MLP neurons of a small language model. Each row is named by its layer, matrix (up: input weights) and neuron, and shows model dimensions 224-287. Each number is 128 + 24 x the weight over its row's rms, rounded and kept within 0 to 255.
After each neuron's rows, "fires after" lists the tokens most often just before its 100 highest values on Wikipedia text that the model never trained on.

L5.up369 [ 88  99 106 122 134 161 159 132 133 132  98 106 130 121 158 169 134  79 165 164 152 153 110 153 151 104 157 148 123 132 117 174  82 138 121 141 177 141 143 133 136 112 154 131 133 101 128 125 150 119 158 116 115 117 110 126 118  97 132 114 130 144 149 170]
fires after: "G", "GL", "B", "m"

L5.up1286 [123 159 119 102  52 140 122 160 185 159  97 125 154 143 125 136 168 153 129 143 152 162 149 134 126 130 133 145 132 136 142 139 117 151 131  94 130 118  96 144 132  84  95 121 119 166 130 131 132 151 126 107 152 162 139 152 117 169 117 108 106 135 118  99]
fires after: "the ", "The ", "same ", "that ", "this "

L7.up1131 [125 109 121 130  89 134 112 129  85 111 126 146 112 180 162 118 129 104  73  75 139 167 130 138 141 159 141  93  95  92  91 147  80 119 104 132 126  99 125 114 159 104 115 133 188 109 133 109 143 144 149 129 133 134 128 144 128 152 163 130 136 158 126 151]
fires after: "in ", "In ", "1 "

L7.up1765 [102 159 158 135 171 119 176 109 132 121 108 119 110 112 105 119 119 156 116 119 123  99 149 109 141  96 115 143 143 121 129 142 127 130 113  97 157 129 175  73 131 119 155  92 158 167 154 133  84 141 138 155 162 118 113 112 139 167 143 140 133 130 132 136]
fires after: "==", "|", ".", ")", "s"

L7.up1635 [146 130 138 147 150 106 143 107  98 103 109 154 127 195 103 128 115 166  75 120 154 149 131 115 102  64  99 125 160 102 147 140 110 142  83 138 189 101 114 128 143 122 165 118 157 127 139 146 146 141 126 133 157 132 177  73 124 155 111 113 126 118 142 170]
fires after: "|", ".", ")", "look"

L7.up391 [ 80 145 125 127 159 158 198 129 138 129 100  79 132  97  88 178 125  78 124 100 137 166 131 135 103  63 139 130 106  89 134  93 137 124  77 124 113 154 131 143 131  82 138 120 153 113  92 130 109 119 133 136 172 121 154 155 113 125 131 139 139 137 132 151]
fires after: "\n\n", "\n", "Party ", "Year ", "Team ", " "

L5.up2188 [122 148 138 105 141 125 154  75 107 137 124 138 116 125 135 109 168 123  89 109 127 145 137 115  98 122 142 170  91 179 105 101  97 126 127 153 160 124 104 141 145 182 155 112 124 138 116 117 105 158 113 152 117  93 140 106 129 136 104 104 116 130  89 147]
fires after: "'", "ers", "us"

L7.up116 [126 123 150 116  96 194 121 149 168 154 120 108 136  84 136 127 168 106 138 144 127 160 107 148 109 154  88 169 143 145 111 161 137 110 133 115 153 154 151 138 145  87 148 137 130 135 126 110  95  96  70 130 162 104 136 144 140 114 115 149 162 169 105 127]
fires after: "the ", "The ", "k"

L5.up38 [141  80  89 121 123 129 126 177 101 138 127 102 145 169 129 127  98 142 113 149 116 145 150 166 170 116 153 151 127 146 167 116 111 101 105 133 124 123 123  77  91  95 114  86 131 146 125 115 138 133 126 164 147 109 186 153 156 122 167 129  91 129  91 120]
fires after: "| ", ": ", "(", "launched "

L5.up1550 [108 107 134  91 102 138 126  88 124  71 119 110 144 115 110 137 132 119  87 154 111 176 115 133 118 117 137  82 127 123 127  90 172 120  89 129  98  74 117 110 147 146 133 123 195  77  79 114 115 172 129  98 136 128 116 138 102 103  98 126 155 141 154 129]
fires after: "\n"

L5.up1892 [160 101 124 107 105 134 146 163 148 160 118  85 109 114 113 107 153 117 144  93 155 139 108 134  79 133 109 118 113 137 122 126 144 111 141  64 150 128 128 139 122 118 141  89 108 153 137 157 174  99 123 148 136 191 143 155 168 161 149  75 184 107 108 119]
fires after: "the ", "The "

L7.up990 [ 96 147  83 188 147 124  97 134  92  99  99 134 115 122 115 114 113 170 117 108 116 128 113 147  91 146 122  89 169 119 108 117 116 134 129 141 117 113 156  84 116 165 183 139  87 137 137 144 140 134 119 102 122 148 117 139 122 138 146 110 159 116 135 155]
fires after: "\n", " ", ":"

L7.up351 [156 117  97 108 139 148 118 114 109 150 100 103 140 128 158 126 124 127 153  91 146 137 146 114 124 141  91  78 128 125 118 142 138 158 217 149  90 151 112 109 127 134 118 117 111 153  85 160 122 116 129 142 118 148 150 146  95 126 111 109 126 154 143 138]
fires after: ") ", ",", " ", "age "

L7.up963 [115 131 141  96  93  75 155 135 124 105 124 112 127 157 108 116 121 142 132 151 138 124 142 158  93 119 102  75 125 141 129 152 133 115 117 142 132 142 103 178 153 112 112 122 145 107 133 138 162 128 150 117  99 153 108 160 117 127 151 145 178 114 102 180]
fires after: "|", "o "

L7.up1070 [125 127 141 117 108 131 125  93 119 161 161 170 157 121 130 151 103 147 136 133 142 135 113 130 139 133 158 134 120 125 146 107 122 164 130 127 108  84  92 159 150 141 124  53  96  74 213 175 110 141 144 157 138 106 102 122 145 115 128 116 112 140  64  82]
fires after: "| ", "|", "No", "charts", "=="

L5.up1762 [160  93 113 124 142  95 106 167 186 137 143  89 137 160 127 112  92 154 128  90 160 144 147 116  99  97 144 116  88 128 144 120 116  98 127  54 129 174 134 117 144 116 131 142 140 147 148 143 121  86 131 112 164 118 161 124 117 111 150 123 149 136 112 152]
fires after: "the ", "The ", "that ", "his "

L5.up2259 [144 134  82 185 117 116 152 109  62 117 135 117 134 132 114  74 172  89  70 120 125  79  97  82 117 134 130 110 154 138 155 141 113 102 121 111 104 155 165  58 133 135 121 111 151 144 141 156 106 121 104 111 130 142 164 146 121 127 124  66 124 133 112 115]
fires after: ".", "|"

L5.up476 [121 104 154 118 106  40 131 111  89 112 131 121 104 143 107 107 114 136 105 125 195 105 115 137 103 156 108 119 119 122  90 143 108 139  93  88 137 117  75 145 147 144 150 153 102 154 145  94 141 158 172 162 125 112 166 125 119 165 142 165 175 116  56 174]
fires after: "|", "Ah", ";"

L7.up420 [136 142 119  96 174 143 112 113 136 166 121 179 142 133 115 112 124 117  69 133 145 141 132 129 110 143  94 118 107 165 132 121 116 116 129 140 158 118 107 126 127 168  88 130 128 111 152 130 118 129 192 141  88 109  92 103 141 113 106 135 100 109  84 150]
fires after: ", ", "of ", "'", "and ", "are ", "("

L5.up5 [137 118 143 103 133  93 143 140  71 122 131 123 149 162 130 139 142 112 115 113 120 182 148 146  78 123 105 141 126 108 129 135  87  85 119 128 174  94 122 119 152 100 127 117 143 148 106 148  90 146 130 122 141 132  89 128 143 124 154 123 112 144  96 151]
fires after: "0 ", "1 ", "| ", "2 ", "0", "3 "

L5.up176 [ 76 170 127 155 116 144 150 139 125 156 107 158 136 157 143  96 129 124 105  95 141  51  66 147 102 139 122 113 109 158 126 104 141  92 141 147 147 113  92 107 138  89 143 107 119  93 140 133 123 123 124 123 113 129 143 135 131 135 114 106 123 138 112 122]
fires after: "'", "In ", "’"

L5.up2119 [130 119  97 111 130 116 138 146 152 132 117 127  89 114 122 167 133 138 123 109 149 123 115 147 126  87  84 122 154 115  94 166 129  91 181 126 128 159 102 117 100 114 120 142 109 158 142 141 200  74 145 123 178 186 101 137 143 148 148 125 158 149 105 131]
fires after: "the ", "The ", "ari", "L"

L5.up536 [145  75 141 115 131 122 119 124 126  42 159 130 124 153 126 133 122 135 102 160 144 189 120 132 149 171 148 118 147 128 129 148 142 130 112 154 117  92 114 134 130 122 112 140 103 153  71  97 105 205 128  94 151 111  84 132  85 111 158 151 133 119 160 113]
fires after: "\n", "F", "portrayed ", "sid", "G"

L7.up947 [108 124 122 132 147  92 149 103  88  83 123 158 127 168 105 110 123 138 101 106 146 150 167 117  88  96 119 135 160 131 127 136 104 153 101 145 170  91 132 146 159 129 137 133 154  94 124 154 149 139 122 151 144 129 165 101 122 133 142 154 123 124 145 190]
fires after: "|", ".", ")", ")."

L5.up999 [142 118 133 158  82 107 124 125 132  89 123 134 108 137 128 140 106 110 101 127 143 133 109  74 155 163  92 111 129 106  69 116 132 136  99 103  84 132 135 151 114 157 132 101 175 150  97 121  94 132 118 120 136  89 128 107 105 124 119 161 164 141 107 153]
fires after: "Votes ", "Candidate ", "\n", "ty", "J"

L7.up2010 [148  69 134 153  82 108 124 106 176  99 105 120  99 134 160 143 143 149 128 102 133 116 117 146 141  74 109 123 108 152 136 169 187 141 134 132 142  98 141 133 117 101 132 157 115 171 110 141 109 150  94 113  90 114 125 144  97 166  94  83 116 143 152 143]
fires after: "N", " ", "n", "S", "unn", "D "

L5.up224 [135 113 126 102 107 138 150  81 159 103 129 135 162 139 132 127 119 139  71 123 115 159 107  79  68 109 110 130 144 123  90  90 141 127 132 111 117 108 112 114 151 162 140 132 141 107 151 144 173 108 115  81 142 106 165 123 132 114 126 136 154 101 172 143]
fires after: "| ", "\n", "October "

L7.up2147 [142 135 112 119 137 126 147 127 108 145 134 145  99 154 126 116 150 117 107 107  84 123 140 120 120 110 141 117 118 154 147  90 108 103 130 126 120 149 143 120 133 161 168 112 122  82 139 187  92  79 191 145 139 130 146 122 146 109 128  77  94 127 112 115]
fires after: "| ", "|", "\n", "s"

L7.up1770 [135 113 127 141 126 143 124 107 107 153 104 132 113 120 135 130 144 122 111 122 122 142 117 144  95 134 120 112  92  89  82 108 122 150 119 139 108 165  99 110 114 130 120  97 130 136 134 147 154 129 148 100 127 110 116 130 145  94 149 140 136 177 113 138]
fires after: "\n\n", "| ", "3 ", "2 ", " ", "1 "

L5.up2000 [146 153 104 136 113  90 150 137 160 112 121 136 145 132 127 145 136 140  97 123 126 124 147 124 113  97 166 107 143  85 145  75 154 102 179 101 143 159 154 102  88 110 135 131  82 156  83 119 171 116 139  98 127 143 116 117  89  76 142 118 120 133 145 109]
fires after: "the ", "s ", "The ", "his ", "His ", "their "

L7.up1196 [ 91 111 123 130  83 129 156 107  60 124  82 155 160  86 143 157 137 163 143  98 163 132 123 156 110 131 119 127 108 135 104 145 152 122 125 145 161 133 110 105 122 120 113 145 135 135 101 168 106 100  99  98  99 136 158 173 139 113 137  60 185 132 117 136]
fires after: " ", "N"

L7.up1359 [137 153 150 129 127  97 160  88 140 119 141 130 119  88  86 101 108  97 108  83 156  87  82 107  75 133 138 159 103 171 116 147 149 105 107 138 131 115  90 168 129 142 147 114 133 130 137 115 104 115 102 107 129 110 181 151 124 114 132 132 114 176  83 152]
fires after: "'", "’"

L7.up1980 [132 161 104 163 130 148 138 114 123  88 162  81 155 152 117 140 119 107 104 116 152 115 147  96 100 116  93 182 128  87 152 111 123 128 119 118 148 136 127  73 174 127 160 124 153 134 138 109 133 149 115 143 126 136 150  95  93 140 151 156 116 145 115 156]
fires after: "|", "."

L5.up469 [112  98 129 155  73 162 180 176 165 118 130 137 131 117 155 103 143  93 122 130 105  98 127  82 127 136 146 112 159 154  91 106 137  99 142 112 115 146  97 144 139  92 155  99 131 115 127 132 132 172 105  95 152 121 141 184 124 124 129 102 119 136  86 139]
fires after: "the ", "'", "The "

L7.up1827 [109 117 110 168 117 151 143  97 113 153 161 131 129 133 140 128 152 104 121 143  83 110  93 113 138 115 151 115 114 168 142 128 126  74 118 135 120 155 141 151 132 137 118 108 104  97 154 131 131 145 104 166 152 149 123 134 100 125 165 111 129 120 128 105]
fires after: "===", ":", "|", "=="

L5.up273 [132 113 117 149 111  77 127 125 130 114 147 134  90 146 122  88  99 102 124 100  93 116 130  91 146 131 119  95 115 156 109 169 100 140 110 135 137 140 139 186 122 137 107 151 116 113 102 148 180 139 138 121 126 149 147 124  93 148 109 157 162  63 151 153]
fires after: "|"

L5.up461 [138 172 135 107 157  68 149 103 103  95 125 111 133 125 107 146  92 157 104  84 167  94 140 112 107 127 118 135 159  96 145 134 124 133 144 100 124 100 114  59 162 163 137 136 101 178 128 107 128 114 131 149 134 141 132  87 153 130  74 124 154 174 133 146]
fires after: "|", ".", "==", ")"

L5.up2087 [114 130 129 143 102 110 162 131 126 133 100 166 103 176 120  81 131 146  84 164  93  97 122 104 122 132 150 152  76 135 109 125 155 114 123 114 154 145 147 189 109 135 104 133 128 163 139 133  99 137 135 142 134 134 124 108  89 128 105 133 108 110 131 129]
fires after: "|", "As "